Weights of a small GPT-style language model, trained from scratch on English Wikipedia.
Size: 3 heads of 64 (1 for keys and values), MLP 512 SwiGLU, 4.87M parameters.
Training: a variant of Adam for these matrices, 85M tokens.
MLP neurons of a small language model. Each row is named by its layer, matrix (gate and up: input weights; down: output weights) and neuron, and shows model dimensions 0-127. Each number is 128 + 24 x the weight over its row's rms, rounded and kept within 0 to 255. A neuron's up and down rows have the sign that makes its largest values positive.
After each neuron's rows, "fires on" lists the tokens most often at its 100 highest values on Wikipedia text that the model never trained on.

L4.gate328 [114 142 105 128 153 180 102 163 120 127 150 121 117 111 137 128 139 113 107 102  92 137 133 128 134 152  74 170  83 145 136 151 128 142 106 122 118 116 157 162 119 105 163 147  89 109 144  75 141 147 140 139 148 140 131 148  96 126 149 135  90 146 123 118 106 177 124 143 175 126 114 126  78 100 132 158 129 129  92 157 114 151 147 139 127 150 149 154 119 124 143 138 167 149 161 145 112 148 128 138 192 104 119 113 170 145 126 132 127 124 129  83 107 155 100 138 134 101 138 117 168 117 102 138 146  85 122 100]
L4.up328 [159 122 101 124 143 158 124 129 140 159 117 123 130 113 126 121 114 138 117 137 136 134 128 186 146 105 117 136  71  97 125 125  72 159 161 102 113  93 149 147 118 114 188 169 101 126 125 103 145 140 140 191 117 117 137  92 142 156 141 144 151 157 155 120 125 166 104 126 119  99 115 125 142  93 140 146 133 123 131 105 111 149 151 145 157 144  95 134 112 101 135 120 112 150 159 109 105 114  87 114 165 172 105 118 109 130 120 145 144 104 124 123  83 138 151 155 155 129 133 121 145 120 145  90 158 131 102 132]
L4.down328 [133 139 124 106 131 112 127 123 110 139 102  92 115 162 102 155 145  76 152 123 139 125 118  92 143 127 131 103 152 171 167 104 146 106  88 131 140 161 159 118 122 156 114 109  89 130 135 118  95 111 142 113 132 166 118 142 116 139 127 142 108 101 140 142 130 122 118 105 124 162 106 101  71 132 122  98 145 175 115 111 167  87  71  96 138  92 122 144 134 144 124 126 148 140 126 140 121 119 149 130 110  92 168 117 148 123 122 138 123 120 147 128 104 145  49 114  86 173 155 106 130 123 137 142 144 105 126 114]
fires on: "D", " at", "O", "E"

L4.gate436 [ 96 104  81 132 124 123 139 129  98 173 125 110 125 102 122 147 106 125 179 109  98 134 115 140 108 126 114 128  98 120 137 131 130 135 133 150 142 153 151 184 153 111 150 138 132  93 106 118 127 101 130 104 105 151 139 138  79  94 136 111 142 108 138 112 116 108 110 138 134 123 144 132 136 170 100 141 147  86 146 115 128 165 142 133  79 158  73 135 118 147 180 129 129  84 143 114 119 125  91 116 155 108 124  86  97 116 137 147 132 144 152 109 174 117  96  88 133 170 115 116  99  98 152 114 119 145 105 137]
L4.up436 [158  89 123 142 133 112 177 118 145 138 128 128 134 131 114 153 144 152 212  79 146 138 146 111 111 114 118 139  78 131 174 120 105 150 149 129  84 157 139 170 183 141 147 110 132 119 143 126 143 142 121 155 102 124 181 130 116 139 129 120 147  84 175  94 107 133 120 108 126 132 139 113 164 146 109 119 136 157 135 115 127 145 132 164 173 184  95 110 167 132 143 113 114 135 157 117 148 137 112 131 130 158  96 135  99  96 123 130 113 124 123 103 133 156 148  86 131 111 182 118 142 116 101 117 108 127 148 155]
L4.down436 [116 143 130 146 148  67 132 144 147 138 104 155  82 100 136 133 106  68 124  81  99  69  94 135 130 152 149 144 135 139  86 136 147 150 132 126 148 108 141 132 134 115 136 175 113 131 119 128 129 114 135 120 136 166 119 122 126 121 132 122 149 203 137 135 104 153 106 112  99 147 112 119 148  98  95 154 215 120 148  65 140  99 117 119 122 144 110 147 131 146 130 118 116 161 133 137 113 142 111 106 111 162 133 125 100  81 148 100 120 143 154 126 110 158  88 164 123 141 139 122 125  83 140 115 140 104 142  92]
fires on: "ro", "}", "o", " O", " Tra"

L4.gate392 [154 129 106 134 173 127  89 107 143 155 115 172 109 128 105 130 137 131 148 118 120 128 159 146 132 122 132 116 107 147 132 118 109  73  80 120 140 140 112 144 161  98 104 103 124  95 127 175 112 134 115 133 150  92 154 142 130 142 119 119 126  91 131 105 154 131 118 108 119 154 177 141 140 161  76 132 130 140 108  96 106 155 118 125 107 132 137 114 130 114  73 156 123 124 108 141 111 127 119 152 136 143 163 104 126 138 120 101 134 137 166 128 158 148  99 108 119 176 135 144 108 121 136 117 140 118 144 149]
L4.up392 [ 81 131 136 135 139 131 121 112 137 139 143 140 127 173 165 133 119 110 161  91 101 160 133 160 135  78 146 120 126 132 141 129  86 106 141 128 137 173 144 148 149 119 147 110 129 169 153 136 127 123 111 167 105 130 160 121  99 109 151 153 107 114 109 123 104 112 150 157 137 137 132 163 144 105 129 110 169 132 132  85 148 114 129 120 135 129 131 129 134 117 102 191 119 153  56 109 115 137 157 116 123 136 130 143  69 135 113 141 147  95 108 101 104 111 180 112 129 144 111 172 159  72 112 115 116 124 147 150]
L4.down392 [128 132 120  95 100 172 124 117 136 112 135 173 120 162 121 181 115 132 153 101 103 149 140 147 134 119 119 122 131 120 135  68 156 149  97 132 184 122 149 142 121 141 121 130 114 163 128 195 155 127  99 124 117 116 113 112 101 122 109  89  89 114 129 128 128 111  73 110 130 131 116 113 124 148 100  25 149 132 149 139 121 117 128 160 137 162 126 140 177 138 130 118 132 145 116 148 162 133 129 161 206 128 135 139 120 115 152 125 107 104 126  97 141 155 111 184 120  80 119 127  95 131 135 115 130 181 113 150]
fires on: ".\n\n", "\n\n", " en", " exp", " dep", " cons"

L4.gate258 [174  92 112 152 110 118 133 145  93 147 122 131  99 111 119 127 131 118 181  89 120 138 126 103  67  84 125 156 106 132 110 137 127 113  97 164 106 103 172 145 157 130 143 130 146 125 144  95 110 113 120 119 128 140 129 127 116 140 125 143 153 113 116 116 125 146 159 112 114 128 142 103 131 116  93 222 134 131 115 131 148 142 142 126 142 138 137 164  91 126 135 138 133 144 113 148  90 187 113 148 148 142  81  91 146  99 134 118 146 100 119 153 112 120 118  92 148 143 148 128 115 116 149 126 140 181 121 191]
L4.up258 [153 102  80 146  95 139 106 128  90 155  96 147 107 112 124 104 122 149 131 120 108 106 145  84  99 140 111 147  96 136 122 115 134 145 142 167 104 104 138 134 117 116 145 142 164 109 133 120 131 134 167 116 147 137 119 134 112  82 115 130 171 125 127 102 163 126 138 126 145 130 121  89 117  69 146 169 133  92 119 102 146 169 153 134 136 142 133 153  71 107 125 142 144 123 136 143  88 137 118 153 148 139 111 102 124  95 145 132 148 136 128 127 121  94 102 108 150 135 124  67 122  91 180 102 126 146 113 150]
L4.down258 [133 129 101  78 128 133 100 125 138 110 125 115 121 122 103 120 105 108  95 104 127  81 130 100 164 147 152 117 143 136 118 142 105  92 111 131  92  88 153 123 113 173 118 139 135 131  99 126 171 132 158 126 135 151 147 132  96 101 129 108 151 152 128 152 150 120 136  96 100 139 136 127 156 148 157  47 122 140 157 124 130 131 100 124 115 111 145 105 130  97 117 137 133 161 124  84 141  97 150 131 130  93 145 117 138 131 135  50 142 149 144  95 116 141  89 151 107 115 120 100 131 129 117 156 124 127 181  98]
fires on: "en", "ri", "re", " ac", " mat", " tri"

L4.gate240 [119  78 149 183 137 153 124 125 113 116 126  85  88 131 108 129 181 125 139 161 109 136 159 110  99 139 119 101 117 144 115 121 138 124  90 143 124 142 141 130 112 140 189 156  99 165 133 115 140 116 137 148 152 128 126  76 106  95 114 150 123 139  89 125 128 105 129  99 144  98 168 146 114 127 109 168  99 115 113 117 154 121 111 119 141 165 105 162 131 122 143 153 152 118 152 139  93 136  87 107 251 149 136 101 110 142 104 135 136 167 139 119 102 150 136 118 133 113 142 120 161 138 122 128 177 129 167 132]
L4.up240 [ 88 125 119 161 110 133 142 105 120 132 142 131  99 120 105 120 134 129  92 131 158 109 145 116 127 131 127 125 137 159 152 123  91 139 106 142  60 134 144 123 161 137 140 137 134 115 135 106 143 133 125 135 147 131 111 128 137 143 111 153 112 130 123 144 115 117  87 125 103 141 150 132 145 171 140 154 133 124 102 104 146 137 128 144 180 165 123 206 113 129 114 159 122 116 106 133 169  98 148 163 119 103 112 114 152  91  89 112 119 138 179 128 148 121 140 127 135 141 125 106 141 137 166 145 143 140 161 144]
L4.down240 [136 193 117 101 108 156 139 148 105  72 125 142 140 108 104 131 164  90 127 105 128 111 104 119 115  86 153  98 137 131  92 104 110 128 132  94 117 107 172 111 135 103 109 129  99 135 107 137 109 134 159 108 174 111 122 143 119  94 131 107 187 149 152 135 113 150 165 139 113 135 126 154 162 121 111 149 115 166 125 131 146  94 111 151 150 117 118 103 108 105  77 115 144 131  90 114 121 133 133 126 110 115 148 180 119 123 155  96 144 153 129  96 108  85 118 106  82  71 180  89 109 127 163 126 120 139 120 129]
fires on: " out", " part", " pat", " main", "orship", " friend"

L4.gate27 [154 143 130 136 120 199 104 119 140 109 123 110 127 163 122 152  99 119 133 124 113 122 158 112 167 154 126 150 151 155 165 122 116 122 136 161 103 164 152 113 128 157 185 164 127 140 141 139 118 189  93 150 119  79 108 106 158 110 103 125 100  87 134 177 143 107 110 119 137  94 184 173 125 133 131 124  80 133 104 127 136 118 100 112 155 123 150 134 113 175 119 132  94 133 151 104 108 132 120 117  99 132 117 139 103 137 129 183 111 104 111  89 130 143 135 144 157 111 119 151 144 163 133 144 112 131 170 116]
L4.up27 [133 160 138 131  99 136 116 125  95 107 121 110 152  97 129 142 152 156 113 159 129 140 156 143 101 132 156 117 107 116 156  93 122 122 108 149 123 175 150 106 118  95 156  96 151 135 133 120 125 167 108 145  53 174 140 129 117  97 124 113 104 105 126 177 137 129 115 109  95 106 151 148 105 157 123 129 155 104 112 143 112 134 116 159 110 118 142 100 131 133 124 121 100 142 133 140 141 135 106  97 121 120 174  76 131 124 140 123 166 115 144 127 127  91 140 168 115 120 130 140 115 152  86 117 120  75 140 175]
L4.down27 [129 167 140 144 141 131 131  77 168 127  95 179 149 141 155 150 132 138 144 114 140  84 123 167 130 159 136 157 141 123 152 157 136 154 153 141 140 111 146 159 129 112 130 157  98 105 143 153 119 158  85 144 154 147 116 181 103 148 125 122 157 123 139 129 112 191 149 142 131 123 127 136 120 128 183 155 103 100 133 124 134 139 165 134 150 100 140  95 130 149  87 106 125 129 109  99 156  91 163 113 135 143  99 135 117 117 101 119 147 126 133 211 181 101 114 102 151 132 130  72 122 135 119 137 130 133 144 116]
fires on: " re", " pl", " from", " as"

L4.gate138 [ 95 117  97 124 147 102 126 126 121 111  98 156 151 157 112 156 188 107 176 114 172 165 139  91 122 151 136 131 115 131 141 126 165 152 145  97 152 114 131 168 125 156  98 107 119 147 145 129 101 108 123  99  87 159 149 154 116 162 161 145 100 126 128 133 113 163 128 119 167 136 115 132 127 164 113 123 129 151 126 160 112 170 126 122 126 103 165 126 143 134 145 147 110 112 125 147 120 146 109 146 126 124  83 136 187 149 117 155 133 132 166 120 103 151 104 152 122 128 113 108 124 167 128 167 150 113 125 109]
L4.up138 [129 132 110 120 148 159 124 182  69 138 129 116 164 145 105 174 111 134 148  98 139 134  90 117 117 165 122 147 117 127 129 137 148 107 132 101 131  90 125 109 106 120 135 129 161 146 144  79 170 190 117 104 133 153 158 135  91 117 167 123  88 118 122 127 124 104 152 111 104 123 113 130 144 117 146 126 171 140  93 144 116 179 118 136 137 125 143  83 153 168 163 152 145 136 129 154 134 152 107 129 158 102 135 130  89 139 136 140 125 147 180 109 160 131 122 129 130 104 104 129 138 149 153 147 138 156 126 130]
L4.down138 [ 90 159 163 119 122 152  81 108 106  78  92 115 194 170  94 183 139 144 142 143 166 135 152 129 116 126 137 161  82 105 138 115 116 139 145 122 143 116 156 147 117 131 127 144 135 114 145 131 136 126 155 144 125 116 118 138 135 115 183  83  84 117 146 135 113 120 163 134 125 123 132 162 136  81 123  70 155 139 109 157 154 155 150 139 116 108 150  89 120 171 109 125 140 132 108 158 120 172 114  91 143 144 143 155 140 124 152 119 190 127  78 133 145 117 123 161 145 144 112 118 139 101  89 128 136  92 117 110]
fires on: " as", " called", " →", " name"

L4.gate160 [140  95 125 128 107 150 158 150 157  71 120 180  55 121 121 126 158  93 122 139 112 148 132 170 120 126 112 121 146  96 148 129 126 117 121 118 165 135 127 113 116 118 167 157 149 148 132 134 138  83 144 166 129 113 135 123 153 162 106 101 164 134  98 103 109 126 120 126  90 122 136 117 147 126 118 141 161 103 126  94 162 153 130 128 139 136 141 109 147 100 160 138 127 109 125 156 129 157 133  89 163 146  86 141 119 131 117 116  87 126 127 148 130 171 109 101 167 151 127 117  86 156 117 118 123 127 140 132]
L4.up160 [119 132  78 113 106 123 152 152 117 149 138 118 149 101 139 122 121 129  96 161 113  91 103 127 106 128 129 124 147 117 114 120 104 111  70 144 126 124 144 127 133 134 136 109 173 100 109 106 130 133 141 125 150  87 137 174 140 106 138 142 146 118 114 128 107 133 114 171 136 148 115 137  92 134 126 139  96 129 161 149 146 104 171 160 193 133 108 136 107 195 120 129 106 127 149 103 133 141 136 197 126  96 120 141 113 116 124 151 121 149 169 154 108 132 119 130 121 142 119 104 140 141 161 154 120 136 127 118]
L4.down160 [116 137 101 108 111 175 112 150 119 109 154  82 136  76 110  86  71  93 119 128 117 124 133 125 155 136 137 133 108 113 104  95 146 116 172 127 124 156 147 136 127  96 106 136  93 198 154 139 126 122 136 119 146 120 101  94 104 105 131 133 144 102 138 105 114 126 146 139 132 104 131 153 117 102  63 174 114 136 136  69 119 120  92 137 151  99 106 107 146  87 140 137 156 134 116 137 171 130 151 129 116 148 132 156 127 117 142 112  82 139 114 129 153 128 135 123 140 101 104 112  98 133 142 132 126 103 137 139]
fires on: "ag", "erb", "is", "az", "iz", "-w"

L4.gate137 [119 127 144 147 164 172 120 130 135 157 116 128 135 101 139 130 106 107 117  96 143 165 130 102 131 111 132 138 139 128 166 102 137 154 131  89 154 114  95 150 129  90 123  89 138 135 180 102 105 111 134 106  74 128 148 184 119  89 132 157 154 104  61 108 139 153 140 150 148 146 158 100 154 121  94 153 159 120 137 119 171 147 105 111  88 124 147 105 163 123 150 140 153 168 120 152 179  86 119  93 171 141 103 131 153  87 117 124 127 167 135 137 102 132 125 111 136 138 100 123 135 160 150 118 123 124 124 172]
L4.up137 [129 113 113 133 147 137 106 152 129 135  54 142 106 141 144  99 148 131 119 141 144 105 112  93 123 135 114 143 122 144 106 138 126 166 129 108 166 119 120 118 140 130 149  94 139 146 135 139 124 119 132 151 130 129 125 124 139 151 134 149 146 109 126 120 148 113 129 140 162 126 147 148 160 144 154 128  55 151  95  43 121 124 118 127 161 164 149  93 142 120 121 135 129 151 135 127 109  86 141 123 106 125 112 133 141 108 101 121  80 135 130 104 129  90  96 137 131 131 107 111 117 119 169 136 129 124 103 149]
L4.down137 [134 122 139  82 118  80 117 111 121 113 121 126 141 129 151 109 117 173 129 133 125 145  93 186 119 177 114 143 137 145  97 177  90 120 142 151 145 120 122 117 143 115 135 133 146 126 163 129 169 156 125 140 154 132 131  84 140 111 142 129 130 162 116 138 121 137 110 127 125 139 110 121 134 125 167  98 140 136  61 126 129 110 155 130 168 120 128 141 134 139 115 113 113 123 128  92 101  93 188 143 121 111 126  86 140 108 100 129 144 160 116 112 128 160 133 133 112 118 179 118 129 171 137 117 155 119 144  55]
fires on: "P", " round", "201", " week"

L4.gate218 [183 127 118 140 101 170  85 160  69 135 128 119 105 197 149 128 142 150 153 106 136 104 106  98 127 111 124 124 110 114 114 124 137 152  76 110 145 119 130 130 144 116 159 144 194 103 147 107 103 150 119 135 109 159 136 130 158 120 103 124 140 159 118 115 125 129 129 116 145 119 122 127 150 122 108 160 155 120 116 156  82 139 144 135 128 152 132  85 121 160 145 138 106 146 154 166 143 154 123 127 137 101 113 109 147 102 186 138 158 151 137 104 125 106 115 174 158 125 119 124  63 130 167 132 160  89 113 150]
L4.up218 [122 140 141 119 120 125 156 157 120 148 122 117 125 130 127 150 133 157 110 105 150 154  84  73 154 131 139 116  90 144 129 122 137 117 116  98 126 116 131 117 153  78 117 119 174 114 158 113 150 116 165 136 169 110 128 113 123  84 148 120 149 116 114 185 126 117 106 167 120 159  91 126 139 121 142 107 168 131 109 127 154 124 154 144 187 158 156 102 101 166 163 162 133 144 153  76 111  96 137 130 127 108 152 149 104 137 158 117 180 123 121 134 131 128 102 126 106 132  86 152 164 169 106 141 165 152 134 118]
L4.down218 [158 113  94 139  97 160 154  66 113 137  91 120 114 131 133  66  92 123 168  94 151 118 116 146  81 133 108 140 145 117  94 176 112 149 134 133 131 165 138 141 138 130 164 102 131 142 100  99 146 129 124 132 170 124 108 104  80 163 117 136 143 120 156 129 100 123 118 140 151 116 130  91 166 124 127 152 147 129 105 125 176  72 136 141 131 155  85 205 107 112 146 144 166 149 133  98 119 134 142 128 148 180 113 130 113 138 166 152  78 111 101 115 121 156 126 131 140 142 125 121 133 146 132 114 101 162 144 125]
fires on: ",", " is", " Bel", "el"

L4.gate203 [109 164 203 121 120 123  84 139 111 134 108 106 152  83 119 141 141 117 103  93 203 170 125 138 118  95 184 131 155 120 154  95 152  62 154 153 145  94 105 120 115 128 111 161 141 169 154  84 130 132 123 142 116 151 133 128 122 149 118 167  55 128 109 183 130 156 171 118 140 107 131 172  77 159 116 134 128 161 119 138 121 134 119  79 159 149 123 184 133 130 143 146 103 125 158 130 112 122 158  82 145 143 109 108 135 131 113 146 109 106 131 164 120 135 140 138 128 143 124 188 135 130 116 139 137 123 136 106]
L4.up203 [ 75 155 152 121  92 134  80 180 163 122 121 146 138 103  85 132 123 131  78 117 158 103 122 158 132 167 151 127 172 126 147 105 120 103 143 150 123 128 146 119 103 128  85 159 172 142 144 106 151 132 167 137 135 134 161 147 128 140 146 142  96 135 125 108 164 114 164 136 128  75 125 139  98 153 155  99 117 133 127 141 135 150 122 106 174 114 129 178 154 141 111 154 149 124 118 124 127 115 161 121 155 160 149 100 136 118 150 142 119 139 157 131 130 144 142 147 120 119 118 158 117 110 136 138 130  98 136 105]
L4.down203 [120 135 101 107 146  96 143 112 156 140 145 118 122 139 141 136 125 142 113 113 119 131  96  99 146 158 100 114 120 123 115 180  97 129 151 148 143 139 154 114 132 127 119 148 126 111 116 101 157 105 135 126 151 126 135 148  83 132 155 136 161 144 169 110 129  76 142 141  92 107 112  74 116 122 245  94 103 121 162 140 162 124 164 166 129 118 117 130  98 126 101 127 159 108  97 104 140 126 129 155 104 191 104 111  90 119 150  99 150 166 108 165 130 103 160 117 112 142 164 104 117 111 149  96 130 150 134 145]
fires on: " number", " age", " length", "″N", " ISBN", " rate"

L4.gate291 [128 113 147 104 132 145 121 108 147 132 125 106 116 120 118 157 115 119 167  86 146 146 115 132 124 131 148 116 119 118 158 107 184 115 126 167 152 117 127 162 169 133 177 148  93 115 125 113  82 128 125 138 165 150 127 113 141 151 147 140 101 120 134 163  79 129 161 112  92 138  91 142 121 116 127 121 109 114 104 152 148 105 127 136 136 102  89 134 155 128 110 149  98 141 108 121 112 145 155  94 141 121 115 110 146 124  48 175  94  78  95 125 145 189 118  98 123 152 147 161 151 134 115 147 130 130 158 104]
L4.up291 [110 129 132 111 140 125 129 145 168 118 128 102 125 116 130 169 101 138 148 117 101 105 116 147 142 140 150  96 100 134 147 139 125  97 126 131 121 113  96 139 151 107  96 138 139 156 125 135 121 121 121 153 119  86 137 140 114 152 135 130 119 146 148 135 105 148 159 158 133 151 120 155 117 115 127 114 116 118 133 194 132 141 105  93  90 107 124 105 136 128 148 133 139 134 105  92 109 175 193 133 130 127 128 125 133 109 100 157 110 113  91 122 199 161 103  82 128 125 156 131 129 124 118  98 148 142 145  97]
L4.down291 [136 142 149 143 108 133 130 110 149 162 165 127 143 134 104  84 124 162 115 153  97 132 134 143 111 115 160 113 146 138 140 139 114 143  73 156 105 201 121 100 116 110  89 121 128 138 153  99 155 130 119 134 131 124 124 128 117 140  83 125 148 152 107 105 136 109 139 135 168 149 165 105 117 127 213   0 112 138 138 100 103 138 105  91 108 114 107 146 110 162 171 109 134 133 121 121 154 118 123 148 141 147 146 147 116 129 109  88 136 141 128 158 160 146 126 119 154  81  96 134 101 155 125 109  81 145 149 123]
fires on: " born", " died", " married", ")", " you", " there"

L4.gate23 [123 108 159 147 123 120 132 142 138 124 156 118 186 115 148 119 107  58 123 155 140 154 150 143 104 157 146 130 138 148  95 125 135 126 123 118 150 127 104  88 106 118 139 124 120 158 153 129 120 108  97 164 150  72  97 135 160 156 106 163 100 152  99  87 118 137 100  90 160  85 142 144 130 143 110 137 132 136 117 145 136 136 118  87 139 140 159 185 111 116 147 132 138 139 106 130 126 156 146 114 124 123 138 122 179 152 119 133 103 106 108 117 121 180 180 150 179 131 146 118 109 113 110 145 170 190 166 127]
L4.up23 [119 101 142 164 116 115 136 128 156 106 107 137 144 100 109  98 100 118 127 200  85  90 115 106 104 142 140 110 161 162 112 131 119 156 124 116 120 159  83 127 144 141 130 132 123 126 136 130 155 103  93 151 192 100 128 130 179 151  99 162 137 153 103 103 179 100  99 153 139 102 120 158 115 127 130 143 107 164  67 136 131 108 115 117 144 115 140 150  98 123 128 121 160 127  88 118 132 131 135 141 125 149 154 156 124 149 120 119 104 149  92 106 145 170 143 143 159 134 137  99  95  97 130 101 124 144 175 137]
L4.down23 [144 151 133  96  90 146 129 124 121 108 141 160 122 120 138 121  95 132 154 125 142  96 146 110 132 129 165 134 178 120 102  93 118 139 104 123 130 161 127 129 110 158 142  63 146 136 134 125 181 137 149 125 171 124 141 102 103 113 149 127 149 147 130 105 150 120 131 126  98 125 114 121 103 147 198  18 106 148 147 106 130 112 115 138 147 123  65 124  97 107 122 118 150 144 119 148 109 177  99 131  92 108 117 154 127 132 152 127 132 142 105 118 131 135 111 148 118  95 147 131 125 133 141 114 100 101 146 150]
fires on: " ", "00", " other", " various", " five", " four"

L4.gate455 [119  88 105  95 127 130 152  95 118 129 150 147 133 189 165 144 194  81 122 126 148 155  89 104  93 109 143 135 107 123 133 140 127  80 108 103 128 144 124 125 144 107 142 140 126 149 130 159 114 120 138 158 107 102 145 103 137 138 159 129  85 108 116 122 120 115 157 129 147 117 136 109 137 138  93 141 129  99 102 124 129 122 133 129 138 130 140 122 125 169 130 141  88 130 100 110 132 135 171 131 119 113 142 152 140 183 112 105 119 108 106 140 130 119 197  92 121 166 128 126 115 159 109 154 164 144 161 141]
L4.up455 [107 114 119 151 125 120 120 137 161 152 211 171 128 142 128 161 124 128 115 138 110 102 137 149 131 105 123 174 102 136 112 132 149  97 125 135 135 129 152 130 113 119 104 143 151 140 135 148 128 145 149 195 142 142 162 129 126  88 106 126 127 108  94 143 168 135 141  90 173 120  78 157 124 139 108 126 105  69 127 107 130 151 135 164 117 113 135 122 133 167 103  68 154 190  94 141  98 138 126 124 164 130 165 145 128 149 131 128 134 128 111 133 169  91 124 160 138 164  86 114 123 129 107 178 107 136 103 121]
L4.down455 [155  96 109 142 147 127  65 143 160 119 133 107 116 162 139 135  85 156 115 112 108 161 124 134 129 136 109 149 115 133 100 110 136 155 135 129 165 107 149 137 112 144  93 105 146 103 128 119 130 140 138 141 170 157  95 103 159  78 103 112 144 133 127 134 135  97 118 129  93 146 117 120 158  99 126  81 157  92 103 126  78 150 124 191 134 166 143 142 132 125 136 129 118  99 122 148 152 109 136 137 189 113 179 143 114 106 120 160 156 126 146 120 137 130 126 138 130 142 145 122 137 112 171 128 138 147  90 151]
fires on: "ol", " del", " inc", " co", " Los", "E"

L4.gate511 [133 127 126 129 112 138 112 131  80 118 125 107 118 132 138 192  88 101 144  98 143 125 126 113 134 119 144 133 118  91 145 103 133  87 137 127 170 144 138 102  67 100 169 134 158 163 139 126  76 111 125  92 135 122 128  81 155 102 140 115 126 112 136  94  55 153 134 119  99 137  95 112 111  82 107 124 178 102  85 129 153 135 136 109 128 104 131 124 137  93 138 158 116 151  87 153 111 146 137 126 135 113 123 117 158 118  89 112 109 115  89  99 124 131 182 127 168 161 126 135 125 124 135 109 119 144 139 145]
L4.up511 [144  87 138 176 149 100  88 112 103 160 183 123 179 124 102  98 105 134 131 142 123 174 121 133 124 146 134 158 138 183 134 121 141 158 138 128 122 108 100 121 112 165 134 103 124 149 114 116 112 167 118 119 100 105  96 117 148 148 135 124 119  96 109 138 170 148 153 126 132 118 111  83 164 127 137 130 142 123 169 132 166 148 128 116 144 125 139 112 141 159 119 167 129  73 132 134 174  92  97  97 106 126 138 153 144 126 171 115 127 177 144 136 100 132 146 130 129 105 117  63 205 112 109 179 132 133 123 141]
L4.down511 [118 149 132  93 142 133 124 166 105 141 139 124  88 161 165 127 122 141 111 121 163  75  94 123 110 149 105 138 133  99 177  72 165 135 122 123  85 103 144  97 122 123 132 134 116 139 123  94 121 138 137 128 105 133 175 159 102 127 125 147 165  62 140 177 188 166 125 148 117 106 115 106 123 126 141 225 157 104 116 112 140 166 118 136 163 117  77 113 154  91 123 145  99 171 151 116 135 129 122 127  60 128 134 132 113 120 149  97 133 119 146  95 108 120 100 141 132 152 151 137 161 138 146 123 112 151 112 121]
fires on: "|", " on", " a", "28", "25", " the"

L4.gate386 [142 148 151  96 117 167 129 105 133 118 110 127 136 109 158 125 144 123 151 144 137 123 162 135 129 108 136 154 120  83 128 113 133  46 130 132 164 115 126 138  81  64 141 140 136 135 195 126 104 112 120 118 102 121 110  89 102 125 125 140  95 105 132 121  95 134 114  83 156 134 108 120  89 137 132 117 122 149 107 139 109 131 114  66 143 124 150 131 124 116 129 130 123  99 153 163 132 146 124 102 177  56 148 120 166 122 134 114 116  77 115 147 134 153 151 112 141 136 130 158 119 118  55 126 139 107  98 135]
L4.up386 [126 118 189  87 154 127 132 116 107 158  98 124 107 107  90 129 194 139 147 128 135 104 148 105 146 106 141 116 147 127 139 116 129 101 116 139 191 172 155 137  91 112 122 131 133 142 139 160 126  77 125 161 135 139  98 134 149 155 122 114 102 144 119 157 115  95 114 161 120 179 139 123 132 132 155  93  92 136 138  79 150 127 130 103 138 114 135 140 142 128 101 168 132 134 162 108 143 120 130 111 126 118 115 110 150 146 142 134 120 121 145 143 133 151  95  95 144 156 106 151 155 124 115 111 153 120 136 142]
L4.down386 [144 140 127 114 141 127 136 149 125 161 133 145 103 119 154 130 148 183 132 102 116 131 111 116  77 126  98 133 114 129 134 173 173 144 125 137 125 111 109 129 153  93 111 159 164 130 140 129 132 123 129 131 119 117 128 151 114 139 129  92 123 139 129 149 148 132 135 139 145 124 126 125 158 122 245   0 122 166 150  89 123 122 146 113 109 147 110 127 114  78 124 138 133 123 121 119 132  90 134 127 138 117 110 100 124  95 117 111 104 148 123 120 153 134 114 110 140 161 108 125 142 114 124 158 135 131 142 137]
fires on: "|", ":"

L4.gate207 [138 122 125 139 109 175 134 139 159 115  88 132 118  98 116 151 139 127 131 168 154 137 158 134 127 132 115 176  57  69 108 150 105 120 132 170 130 120  90 137 139 130 137 168 117 118 166 102 129 112  81 116  74  83 120  98 140 147 116 108 145 126 152 120  98 140  86 110 139 146 147 116 137 105 116 134 136 137 137 144 102 131 140 105 154 147 116 156 140 107 126 135 158 112 164 138  95 110 135 155 154 132  99  96 127 108 137 166 130 125 133 114 129 194 133 158 126 105  98 119 146 133 117 121 141 132 152 117]
L4.up207 [ 98 136 131 128 141 134 158 145 161 111  54 137 132 126 107 152 178 162 133 148 135 115 129 122 138 155 101 152  90 122 125 131 126 193 138 118 119 117 116 127  97 153  99 164 116 102 146 121 167  97 118 108 101 121 113 130 160 116 144  99 130 123 143 118 130 127  86 141 143 186 131 110 143  86 147 102 134 110 134 147  74 138 128 100 143 158 117 155 166 138 155 118 168 122 124 119 108 106 160 152 131 114 100 136 132  94 136 172 132 153 115 101 155 175  95 209 129 108 136 100 123 127 119 112 119 126 126  97]
L4.down207 [136 168 140 115 156 122 135 107 128 120 139 107 133 133 119 105 138 127 117 113 156 118 125 151 120 127 171 135 154 131 115 146 131 143 112  67 159 143 161 125 133 140 115 149  98  63 159 132 147 166 151 142 195 176 127 145 132 100 123 126 142 107 146 113 147 133 121 164  97 158  93 129 111 109 148  34 128 106 137 133 146 129 149 173 123 108 130 133 119 157 147 119 113 115 129 134 140 122 142 137 120 103 154 196 135 115 150 116 110 152 117 115 121 137 117 142 159 110 153 130 115 118 114 109  77 148  99 113]
fires on: "/", "ing", "'", " and"